config = dict(
    num_attention_heads=3,
    norm='layernorm',
    positions='learned+rope',
    rope_fraction=0.25,
    bias='all',
    learning_rate=0.00192,
    batch_tokens=32768,
)
MLP neurons of a small language model. Each row is named by its layer, matrix (down: output weights) and neuron, and shows model dimensions 32-127. Each number is 128 + 24 x the weight over its row's rms, rounded and kept within 0 to 255. Numbers have three digits each.
After each neuron's rows, "fires before" lists the tokens most often just after its 100 highest values on Wikipedia text that the model never trained on.

L6.down83:069116173112100164150133096106152141137157123125149114128105132106137129128077111108142115134164113154132154178103131145115149109118139094163112121159129117178136182136129123156147142137131133085063152156097119109126125122122199123110129147155109173117157154140131126114124107111080152113
fires before: "3", "8", "0", "4", "9"

L5.down656:126084099145119152163080116138159142112100151136103159098147163104134139146163128095119163131118152097169102132131112101106120092122154140108189108072119132115134158077156106125101113099184118134116142088120110103150125154114180129136094111147093169093093113141122148175151152115126147156
fires before: " ", " |", ",", "6", "9", "5"

L2.down418:115152096150115157128102148106131148074122122103125105129176148120122153143180135134158112099081129112113129137165186141136142143152083064131110125166107150140138148128181102133131134159139135133145137091159133110111091145146137144129119121182110105108133145155128127120130123130153101118
fires before: "19", "20", "3", "14"

L5.down369:108128130112127093151119131167134123146136106161121149163114122136130115121110175116130091132122139143138136102203136160096088147073162110077168122120163119125105134145138086126121104137121166091122120151142095116170115121157178115115141123108107143158117094137115162123179078129102161115
fires before: "|", "|---|---|---|---"

L2.down737:108146093126165106169094155101141114109105124144096165142158115143108122100111134107130123118132137124171109116141104130126131148129160138094145170109171094114136085116168089138115111144178122099122127096106106192138153146125163168128114118107115136090114132122137121154138132124140130175
fires before: "==", "===", "In", "After"

L5.down237:109102146124129140146139139098084067130104103141100133159107111137127166112134155117102172128112119153121123132124205169143138102095103133140169141176157156114080107107101104108094112106120191111096151126115110141147152100132148126116139117166118140103119100120121147143159150135147129129
fires before: " the", "in", " his", " a", " gradu"

L5.down93:165096197126080107129128161119107171137120142127132117100076142152155128130149113142116130088091131100109111153130136151113120129130136143101149121133138123140128105125143121091121131102098132138130168119137157113147106131134117139086124129115124112103086095100141091064149108146127116136
fires before: ".", " |", "–", " |\n", " years", "%"

L2.down592:137130121183128095145117143149139102149120146144095172114112125145111134148154131094182141091100121075175151113157121112162144184093151098116149105145127155118086109081145111083107097129140116109148158087140108113157135130122092115118121125110130122114139091146146106115149128093158129149
fires before: " The", " He", " In", " It", " After", "98"

L6.down136:115144101092158127149136129126148133148137120166091150081147116149078128104147142132137136106128125110100134118100177108115144112148143138163102164133179154126122107128139114088084102155116139119107115116162117148133149089126132161105134144143152143101159120110099088071124133098136141146
fires before: " |", " |\n", "|", "===", ";"

L2.down328:132106108158118086101128136118158074127142095123085147099132137117087120129117133178133103124110102115126101173098124094123139179119159100120100122097168137095141147131152117150118140145178136154133100103129135118132109124144105154127131098111129117138120173142098122092173125130148139115
fires before: "20", "19", "0", "th"

L6.down503:114072151162121119124136176150141140095113145153129072175114150111106108139144127138086122163107120127130146181120094085135105134136112149124149127173088133135134137131142133140127156144146116139096156106111098104130141143098179138122119125146145161115122109076126131135127099168131113129
fires before: ".", "0", "%", ",", " years", "7"

L2.down712:109142116129153103146105127135086122149130166084191097084129103073165140148175096124081155158131095137092149149145161143122130155129127157096174135129098130128159115102155093158088143149141147138129101125083152139158109132150107166144130164129136122144128157138158128120152146144121102139
fires before: "20", "19", " ", "10", "18", "17"

L2.down470:159149155136122099099102152127144121164113156159125092112094174139104109122140152122126121147135105122084071145110094138131099154157167177163124114140154097133187160116101139136107118103119136125111162129158121128124122111164126134155108145104121114187139122118100092105181083130145098102
fires before: " |", ".", " of"

L5.down397:072152147120163158145125100101106114127117144117139154148134151121102159175124131117147087119116087131118127109147140134143090160099136104115157131121130104116115112133095132190114104095123083143141145113103130128110137149136133131135130109153092106159137134116121125149128081098132125101
fires before: " ", "-", " |", ")", " c"

L5.down599:118087131090178133169133120156111173120128121122109172079145152133152141121173121127128120109136121049133113120131151114121143089127132177144146138139107122145114167158127148136106127120150128160149138068121122144149158082116089157142132096118105113117154144113147108135100164113133132114
fires before: " "

L6.down408:095114095155086144111125125153105129136155121101136156093132131133161097121170092137102087102144102137149102095184139160148110133099159087092147138152117139111096130135095146131156096103111135127150148115109120136149145136131133125094104134153142128143141166088146129131159154147120110131
fires before: " ", "."

L2.down128:152067108132147163117138116094173108126119129137087144125114141162084187134123114169151101114086130118116151118158129122186130132117114109145079110141138153125163109120150116172144133107094116088106143145106118122107148143111146104178143142139137132136120124169118159133115129103152078128
fires before: "20", "19", " -", "1"

L2.down27:169139093093116184162120092097143129101165103114130139133062133156099093109128135187176112104130114122151137163156161120180137124151114136100146181153126136141127136084131105117106173109083115142123078119142114125113133147124111133148136112115138155118091135091116134089121132133110136143
fires before: "%", " (", " |\n", " |"

L5.down400:137092121121091123153083133173134175118120168124135104137162097130124098139088127127138146146087117138096126138173125174143091178139135086120107125158088135112078132149148156161119117118126117146101133157114113130129088095120135135142108122145115154175106105187123156076126106104134090116
fires before: " |", ".", " Republican", " Democratic", " Conservative"

L2.down725:120095140151153105158128111145134148061113127113120089107138127119161157132087126130121120140131108093126104115149114104146136121142121117143159100116132113125128150156116105107147130120108075141134153137128112181142093121139135133143164126114181170112096192147115149112124128131120100132
fires before: " ", " Republican", " Democratic", " Labour", " −", " Conservative"

L5.down87:130160154122151113145094115146146113104143100127137136143098088119145148141130126118143105184150102118113173176158082143095086142105158104129173150108121140114123098149146143110137154095143154121175144131104102110127118138130115083151098124143119131128138094111111166132129132148098190101
fires before: " ", "|", "|---|---|---|---", "|---|---|---|---|---|---|\n", "%", " ±"

L2.down243:155159155092147151099113150175110143136116182127137111111145137137140109116118117127102140081111115126114134111152142087115149143123142108099143091112137142130103142136136124131152101113101118148131104132153158137156161132149128124129108140139123123146139140163178108122109144132193105113
fires before: " |", " (", " |\n", ")"

L6.down433:096145119140117130192149142120150151120132152122111183134094112114167147146111143103139116144085177070134078119157122179134140142147132136140136130131111135145154127120149101126145075110115124112097147141093129155142144127114138092167141136136159098098116105117143122163165139105175136143
fires before: " |", " The", " \"", " At", " In", "-"

L6.down486:119120105133100152188121115157145127155125128121120148172081124164120095164135128111130102132107122144130110078120178146120131151125127125129176129156125157127134164131117094085108142121143110119139140062140140117111125158112088122143137111118143152130082084111167124173123140127173128114
fires before: " that", " the", " he", " they", " his", " \""

L5.down545:136151111107115109127115181155172142117072112130083122138152130104121146123125141153091131137121169064126114180130110138110136154132145092097155140137149152115099151159127147150138135180160156077128115096135118123131126126113105131095119151129141123090128098163115098146108180094139132158
fires before: " |", " |\n", "1", "N"

L5.down549:131080113171150165085108144107142135181133155113116082106148127128156159118127123145163140133085133076106113114139123185143100144124078140106149122115135131175141102127114153128145155159094164125137108151156121149116115144085166133144100134089108135105146100151151159100136087134198138106
fires before: " |"

L2.down94:138158128154142137160137086118163126115132100149153136137109149153144116100096131107133130152097104141163143099148106115129138110162117109120084172110103138119086125101110087130132138132122095114149135135108109079075136139151182096116094129123123158150117188145130069130126126151103131156
fires before: " ", " of", ","

L5.down699:105172116100148153151113164123116175124125102179104130125165142108084082142148143112143094131108117082079152107087114134142130147116123100125134130155164161108129109113125129114178176126130132095154125144087108167169113110102134100130098159124127130197107083114127095111142159116157129144
fires before: " |", "|", " |\n", "|---|---|---|---|---|---|\n"

L6.down649:109140121073141110106110127126139149167157135110137162133121143102093112135135158118124155154101126137116111150074110096114108126120100089128107135159174103097184155103194182135127123166130149119088125125148126124093158163123072126126141112114139145093116121135136099128146065114121146125
fires before: "-", "|", " as", "===", "an"

L2.down503:172137119154168124074085154128168100111133152105146124124132149115094086075153130066114137132119161124172159165121091132098099127124125118147091136118134139133166153155165090165159112160142109114122122132140117119157140132094123142105134136115141134133132105142168102196121108113157085089
fires before: "19", "18", "20", " |", "17"

L6.down472:120118083129092134128129114112142136150118135121107102123136093116130122148114087123101114135106110136154104133135158135107121182149121143117138131115169126153148126092140113138147082156108103119153157089112113149165149095133180109140157087157143128169146119161085113141139111151149112093
fires before: "20", "19"

L6.down164:119132153119176129104147108147139091131106151128115087119134128130122100149073095129117102147129107104104112166127087113144073099168115156145152112100190174144134143094137119154118132105109106107085146126116110128141131127130105109121124092142111147144087112175104145109112132089143132124
fires before: "|"

L5.down86:151154127132119136137095160105096160127166137142136146214154140130105144121113102088111109122099132168189138096102146110078156115122108109109171102138125086086129133150096106104127132133118117163165122118102100123129065104123119144090100153148139119116155159116129147153145128117125131184
fires before: "-", "    "

L6.down54:113128110117113149153126125141100125131138096178133175137137170113148139145110129146134150075133137130095127122155115122099113075143164133095133082154124124144167152142113159138109141118165106107110125105153141072150096106163163141162132115121119061140103086087157138128130114163135131105
fires before: " ", ",", " May", " June"

L2.down545:132114117074121073144081114152184126141141081131067113128114113144155086118129125133077149156094131140148153128086179133140121109138169143109115153107154134148154117178120119172145107113118124146154099122179090138171156115095133133135149109163103119122101151143128113141129117126129136137
fires before: "20", "19"

L2.down513:093106103100102076139158106176169158166154133140119136124106086142153147122147175083141122144111098156115131091110104126113141145117162104112108163136109144114118113108123123122099163149120175133145130123121102116160142158094135156145134117123121111134139130131171153098115126117160102162
fires before: ",", ".", ".\n\n"

L6.down585:096165138165122130165116159142121153145150131145137121124113139119165078110112136184134132128173124109114134102139116096138139108131095133127094133145108127138163136087119134141145102132131164088116106112118127127143125169120094096154108118108085101093150105107134107157086116112140133139
fires before: "-"

L5.down503:114142148087095152138110145122104113089134105130113150123083140108129144094110130117095129114119156093148128144143175152102118175136135111111157139163090101074139128122088132143117122142129125119108156103124133182174145086198133129123084132164084125153114111148162150173125120114129103142
fires before: " the", " ", " a", " his", " of"

L2.down483:128151100148175138170157135132100120164140138098135153113122146157112142136149129097109170121119116142091097164148178104137145140133156162103088107117123136079146155093131112136100150121110141111137113130116154156162077110138136109137156139092132145149163144124159142133126125078145158145
fires before: " (", ")", " |", "%", " ", " |\n"

L5.down356:106142176114174153137144142141140122133106124112098054122131094092137166148136143108154105096099131089112153176114105202148102154140141133136108093134152137147141120091135125147141150135128133152140110159130109118126124132129143141168126124128147118120108128104127133160119150121131109116
fires before: "0", "3", "2", "6", " |", "4"

L2.down721:122098124112133133104121164120135146115108128115143093116140125126090196139130086148110146141138138103152152172137085049174125146167103169102107153119151117140109118118165116116131132112127107090118134132145110149113132162088144142037101174138134104185171112105139131132115165108135136153
fires before: " |", "|", ":", "19"

L6.down731:144177138099123112139090156085124124099127109140104154168137153109077098163138137132155097131073121119099164130125108166131121125119100155156139123137158142098180112149089123145132122142160084123159153110090118117126167147110102110114137123118145130164129152125156076146093095162156091155
fires before: "-", "|"

L2.down568:129109072132099102106133152152110131109087165158141103168105119124152119132085119098109126154167175151121149148072090124107128096136093157115147137125139103124134137112112130136094136117144103181107090128136134119129117136138127158156139169144145121143113143090142125133146123108107108141
fires before: ".", "19", "20", "21", "60", " "

L6.down717:142151129135092154118096143116154173131137133152116141129137116119127149124104072122135069150138122147137085141102110139119156153097178110119151114148096063109133148152149116116135146129096165108142144126113118135124147168085189096141155117140118125080147132107139138137145160095112144103
fires before: "0", "5", "6", "9", "2"

L2.down38:108128145118112135141121097149097085125111116083182150112138134108132129132152131188141096155111138095137107107104127120121117090129155117100167130087105120104165099128101102158145128121130085144156140152115144095125103109148157133135161147187157117118176097105134124150146118095130057095
fires before: " ", " |", " %"

L6.down659:118140117102110103117089158155160129109123140125122132157088153181136119108138143105101147169112085152086119094085120086111093099116114112086154114123116141133115118122097130136103147156145149145141100138089135109173069141086154119113105181116136140129169156163135094138074135117161085118
fires before: ":"

L5.down508:130160143161146170140141080137130152128149152124145168116119144105169164141099127096124111139092132122130107097166087126118181120129144139116114154112129154151130123139111133088075142124123146148097095147116125182088139179116086119141138097108177147163127134080126130119075115120106161150
fires before: ",", " to", "==\n", " the", "."

L6.down473:118124132167121120158164119132161118163104146152109135151079113118120110166138094149115126122158124146161097133148100120137097139122082130142101127111134133172139157128135123123168103133191089141126114124073127116100115162103200127145145119138111138085106119155114120159080061149110113134
fires before: "0", "j", "im", "a", "and", "1"

L6.down463:145095145159125135167133113141151118139124158134126118147137106140126086154112131123106147151158141134131135121181092139113130143146136102118161119163096170130117113126127135122151112155119152118141120095173137138123127123106105078123138123089137162128086149137121142100065104092110129111
fires before: " |", " votes"

L6.down130:092116083143145111169128104178185113146100128093108111066159176129104168128144131154144102117108131126115126164152109156093159116151136116112137173079162129091125107128135141140095132174103146158163145121126117164115140106136149107135147125109134125175148108098106143150125079090129114149
fires before: ":", "/", " |", "en"

L5.down352:126145178094135161149121157178076121133088129094122177152087160114128135088138127103105178156123114115104120147122097144140133089168156133103122116126122086094165130143125165154104171123087123107137161150112114175088122141097135129130144116133100109166118098173113139162101129166141144109
fires before: "–", ";", " to", "s", "|"

L2.down465:099114104132139137138122146168157137126114153152102162100124088122122131167144198093185126146072092114115141117144172121120117153082121107159113141128109146186146105140138120111085134137102140141102130139135138167113123128147112086200140111114130134134079123130109152120141141129141084131
fires before: ",", ".", " and", ":"

L6.down460:132119128151075102060127138146169119093138143109107193102128107086107104116144137144106170109154105143129123137108135112133152109153124145101159128169146152181211136095106146123117150099135120193165081132128140130104120127158126096119110118112110125124138096144167110118158131168135118173
fires before: "–", ";", " |", ",", " |\n", "\n"

L6.down14:115130138090106135144131147117154144132099073122109140072115090143118088130151103071128116131130116117141110150161110139135119163151139125123155125091104116065134127102100184126119152128151162144129094141101097122123162078087149143161139166148120154120143120120129123164127145125109107089
fires before: " |", "\n", ":", "==\n", " of", ","

L2.down759:152126091191143121140075154113127098146156136105165161149118104143141106079139172133100131141106106151127146082178129128141118139164102165124116125117107131133104185118092128156098133115110090136133176113108123097130189121123101137083112143152141152089165110131183120128096170117120092130
fires before: " The", " He", " In", " She"

L2.down40:099122142169163109130144136110113183122113146157114103130114142115162143099133139098130145111167105114142153093129152110134155176147157090154104139128177162142162106166125131130136133095104137148124114118159130081144107080095176106092151104138124090152140126136139149160089129150132128147
fires before: " ", ".", "z", "ore", " G"

L5.down319:117109113143175111175093144160117114155141128140113106127055117138129133123159159086167105116136129153103128132144106121125113130105105135140113134155104112115139118112114114174093133139171080150120150102118099117109139164137127122109178188107152126101120144137188090131153141109131114153
fires before: "==", "The", " It", "S", " The"

L5.down98:116148125125092150140110120127076138125163126158112138116155165120144128095144145114116142129145168104152123112138150107144094154112116100106123173153138118143147104135116132132145131101148152175132064089141148125149143112123132150119093128115120136153109131102101166093118145125171152136
fires before: "19", "20", "18"

L6.down85:140131144155135132164088112128133153064134103089137110154039168142162130109135136096063113146123161081125113141114136085084136100126154151129130114102163137124095103093121090096143100128140110146129145121122110170118118127140147108125081113153117152130159103129123130142139171091121137127
fires before: "|", "The"

L2.down491:082110127192118119127148106119158115144111134114067118125104137188171103136143123154112150120119130144141138121136115144145170119138174162131089137087121104099085082121129106133131140137123116116122104113129114129158084136131155125126127155142113141114158137126130098088123094087134098169
fires before: "-", "==", "le", "The", "|", "S"

L6.down424:122108091096109105103175109147137144100105084132108141163121132137085131115105143181174137114104138080095090110127136088168142123110134157139138129142144106111094061135157096180122092141115112083109134131112137146138182117113127129173123159152126165153117159154138112133112168107161137114
fires before: "|"

L6.down36:103098102148126133159144115147103089113149102119113118109144128109131121108145137128165161125141125160077180149150149103130122123132104132129158138155087148161124070127116074132145140118094161128109105129088080160147155101137150112168143112149073121096105122126090126160142144149129141133
fires before: "ed", " the", "s", " to", " a", " his"

L6.down125:090132107092142127142125146191120156124150121167066106142103124134117153110130129158155131152145148148156094098154078130144142108108098120137151091108133095129126131126083126135151130116114145113125153119088173138134153129156140164137121154138048089056139155140151112124149166108120127153
fires before: "19", "8", " |\n", "-", "97", "20"

L2.down221:114150155145132071114138123124156141130139137159158153097169111122146089128150112146120115110091113133080142114145144131128106153100155124153138156164118119121117097130083119139107112116114131133130159143080063133139113137113155146093118139148113165150104131070113172119159169135139117097
fires before: "20", "19", "18"

L5.down241:151158160123153132130150126131142137091121103157159124103144125145116164127120118131149131147089115061181174122148151123115086121092110096095105086145107157134103125118162161132117096137107096144160057161110132177157133075135095145138094150093152134125147148105140154149148099112134127112
fires before: " ", "19", ":", "18", "born"

L6.down286:128129136133126180106137156125083176119119140142150130106177139125133150159119106112150094156152087120085109158085104190141126163116151135079141162102103146128123110122149159091124131140153128135113163184107103130094158127114114119106095101114107124145111123115091162164151142118091127156
fires before: " |", " and"

L6.down709:125171122118115133182156116173184116111097107124103101093148116129126130142187111145131131135136116148161138146121105108149140104174126184130148090127105116097127119097146110154179143177125153118160083107114091160138115143128083150123110137133120110117157128103157117108085146102144122131
fires before: "ed", "ing", "es", "s"

L6.down379:134143117161167133174158117123123150124115129185119075117130143108103158158158160183067187087103138175112110149119125113135094136126114119115114144148153133093188128143121163145132127146130118113106091122113134158124135121128132095110088128089150141158120118166109133118151110131155113111
fires before: " ", "-", "|", " (", "==="

L2.down469:128131158125149167080115122126127145108146119139164144123131148107145091091127101117111126109080157151169145163131151107115099096146166105120126122131163115127137133147157155185159098113123116132152123130117070124132127120162155162132137161158118122169154123131136121146173112111136069125
fires before: " ", " |", ","

L5.down587:090140111144114096148097149116144166126122145118115170098066116114138143086104118131104131162121106122126121138177119121100145135124109086118130158108099141121143115143154130155126100121143146133103119119136151124136161114125161126167139161141154131108138115126153099166167150128135082146
fires before: "==", "The", "|", "===", "-", "In"

L5.down476:164149126166137121140128108111129078140096121136171115111132133116134109134156160098131146132118105139143153110113144121131118151170122122106134142142095123077057114121165174116086124105115128108138113096132134121167140147128180146167125102125112128145119124152131147144135147160091114116
fires before: " in", " /", " by", " as", " on", ","

L5.down187:118130163166119127130062093109193112132123102103115120135144193126151119106136085082142161099163132136110095148129153128128112113129119147106115122105160108103140108116093138168159156150115147098105159141090092123127094118121141136099144128114126113153121117168101115125140107109111105115
fires before: "."

L2.down81:123153108109113112105122122124111186174129092152161140119105127097108073105088123134160132091091118131125118112136109168157154153142134151160138092132116153088132127092143133129142157167090142170111142156152118137138076157112153105121096111114156145123153123136119161124140151130102172154
fires before: ",", " –", "\n", ".", ")", " |"

L5.down279:117160127159133125161143113151139097155151095157120114145141143118117127088120144097157096106100136166146106121089142128117129093095175134096117129150120150150124090131123113113134125112122129125146134092125104118147136124117131127115134124116119132170163104156120143135147153175154114170
fires before: "-", ":", " |", "\n"

L6.down733:112161140123119145142129164169154130089147083100102165156107154136120106107142132106122104133095115111109092164143150137131090131151134112120123133149115113124123077092126138130122120132088119100163134117145134142151108111147126156178143127187148139130132144128150050120150128120170130140
fires before: "19", "20"

L2.down665:122117094151133096169094125119108093099123123126111112178167145117130132134183118161168139140147122152104104133117096166148107082115144125137137064115158106148154146127092087094101128129122142129139151096107124110140089145133131122107122118109160108125133108106142129155135132138131114138
fires before: " the", " a", " ("

L6.down539:141107119123131141129132120122130121097136139121144170171150124133128140116079128125143144125107101099150114139153146099152099126113132134148095160159118115159123133150167150184112162139114107114133162159155165124089162086166157160129117138122103097164105110109111140145145142091128123096
fires before: " ", " of"

L2.down3:124177110125191116161114090109131151071102125104113113126088133149105095136109145139168154136162105120149129102107136077148123134149093128154122117133100114146160150135137161113117105160105137102131143103145140136139123105185135128109120093125192137124126158126150121109143125123135098178
fires before: " ", " (", " |", "ia"

L6.down237:131155090103143120146122148125133130097110134118116131119103075158109150151156130078131138191096123106154111149151112136094139164127094199162135118100168119145170129170086092175111133120076162136134155127097135133168099140112137113125079150123106174134103116132097127088116111114140131156
fires before: "=", "===", "|", "==", "-"

L6.down154:111131113169158117127110108136118118147117097093137129121161095166103135120163108154121134120112119149138110130126151107117140080112067144091153088129165116149123101114122095128140126108128128131125109116097157136144170118092127108142137145105118173149145150179168087099123111151142122110
fires before: "20", "19", " the", " J"

L6.down171:132118135129109141171125106099106132136154159124088108095097142136102141144082110150133094102095121071094145129124183150172129113132148121099123111122099161112102128129126137169160127102136153081123118099095162138119124122096149151083121122133124155150154118103127174120134128166116117135
fires before: " |", " of", "==\n", " |\n", "ld"

L5.down7:142143141098124123104130118177118098121151106152100110091135172130157147096136120163097127120124135094098148149176167115118153164130152120154090112082114099129123108145083127113130181116103178106165138137162131097160182125118195153143085123131164103136156147116101156100106156135150156131
fires before: " ", " of", " January", " one", " the"

L6.down276:143174138108141119162124167161136113097122117142152145120152140124156154175097140090147097082139102098139160097121126137103114145145135121105139125155126150182139150092129125119097100155117130109112123122135160134128122119143040110183116081132108112178086122129110072146118147161128138117
fires before: ",", "s", " |", "ires", "ent"

L5.down741:121141095110165134149145112098103148151122145105135126135108093129191146121086127139107134138127136162176127139095133145120132070091148093117115131099146126134158141117122128116126081144154110100139132126152145126134116141141098175082133133114143180095144097145106137198107123158129141140
fires before: "0", "5", "2", "6", "1", "9"

L5.down637:124181115074144089159106126141138115106092134129162102122150172120120122138116146146096141126094177122121133110121135176117138145125154145115142112109112118099136155144095128104120154129112108074120132127151156190142126128142069137160131147107120126130129143122107140136127109084138123168
fires before: "|", "ile", "ible"

L5.down459:146142113169127084101102129128127153153102120151103134134170091104128107131169174112078121142132105115103109115157147142112117142133122123135129094131156159156115119075098090163102152147154115156115146150091099100117153111091180126139143168116093183119103092128123115157131119165136113111
fires before: " |", " |\n", "3", ".", " "

L6.down15:138136097126136127127138105122120113142154130129110125126118116093122139105133094134105149148130123156100145119147161105139088139094140147113158151171120149140140147103128122117155086124152130104145184136089134151114120110096082130126151151119137141138121148186160113154184149144140128147
fires before: ")\n", " (", " to", "\n", ","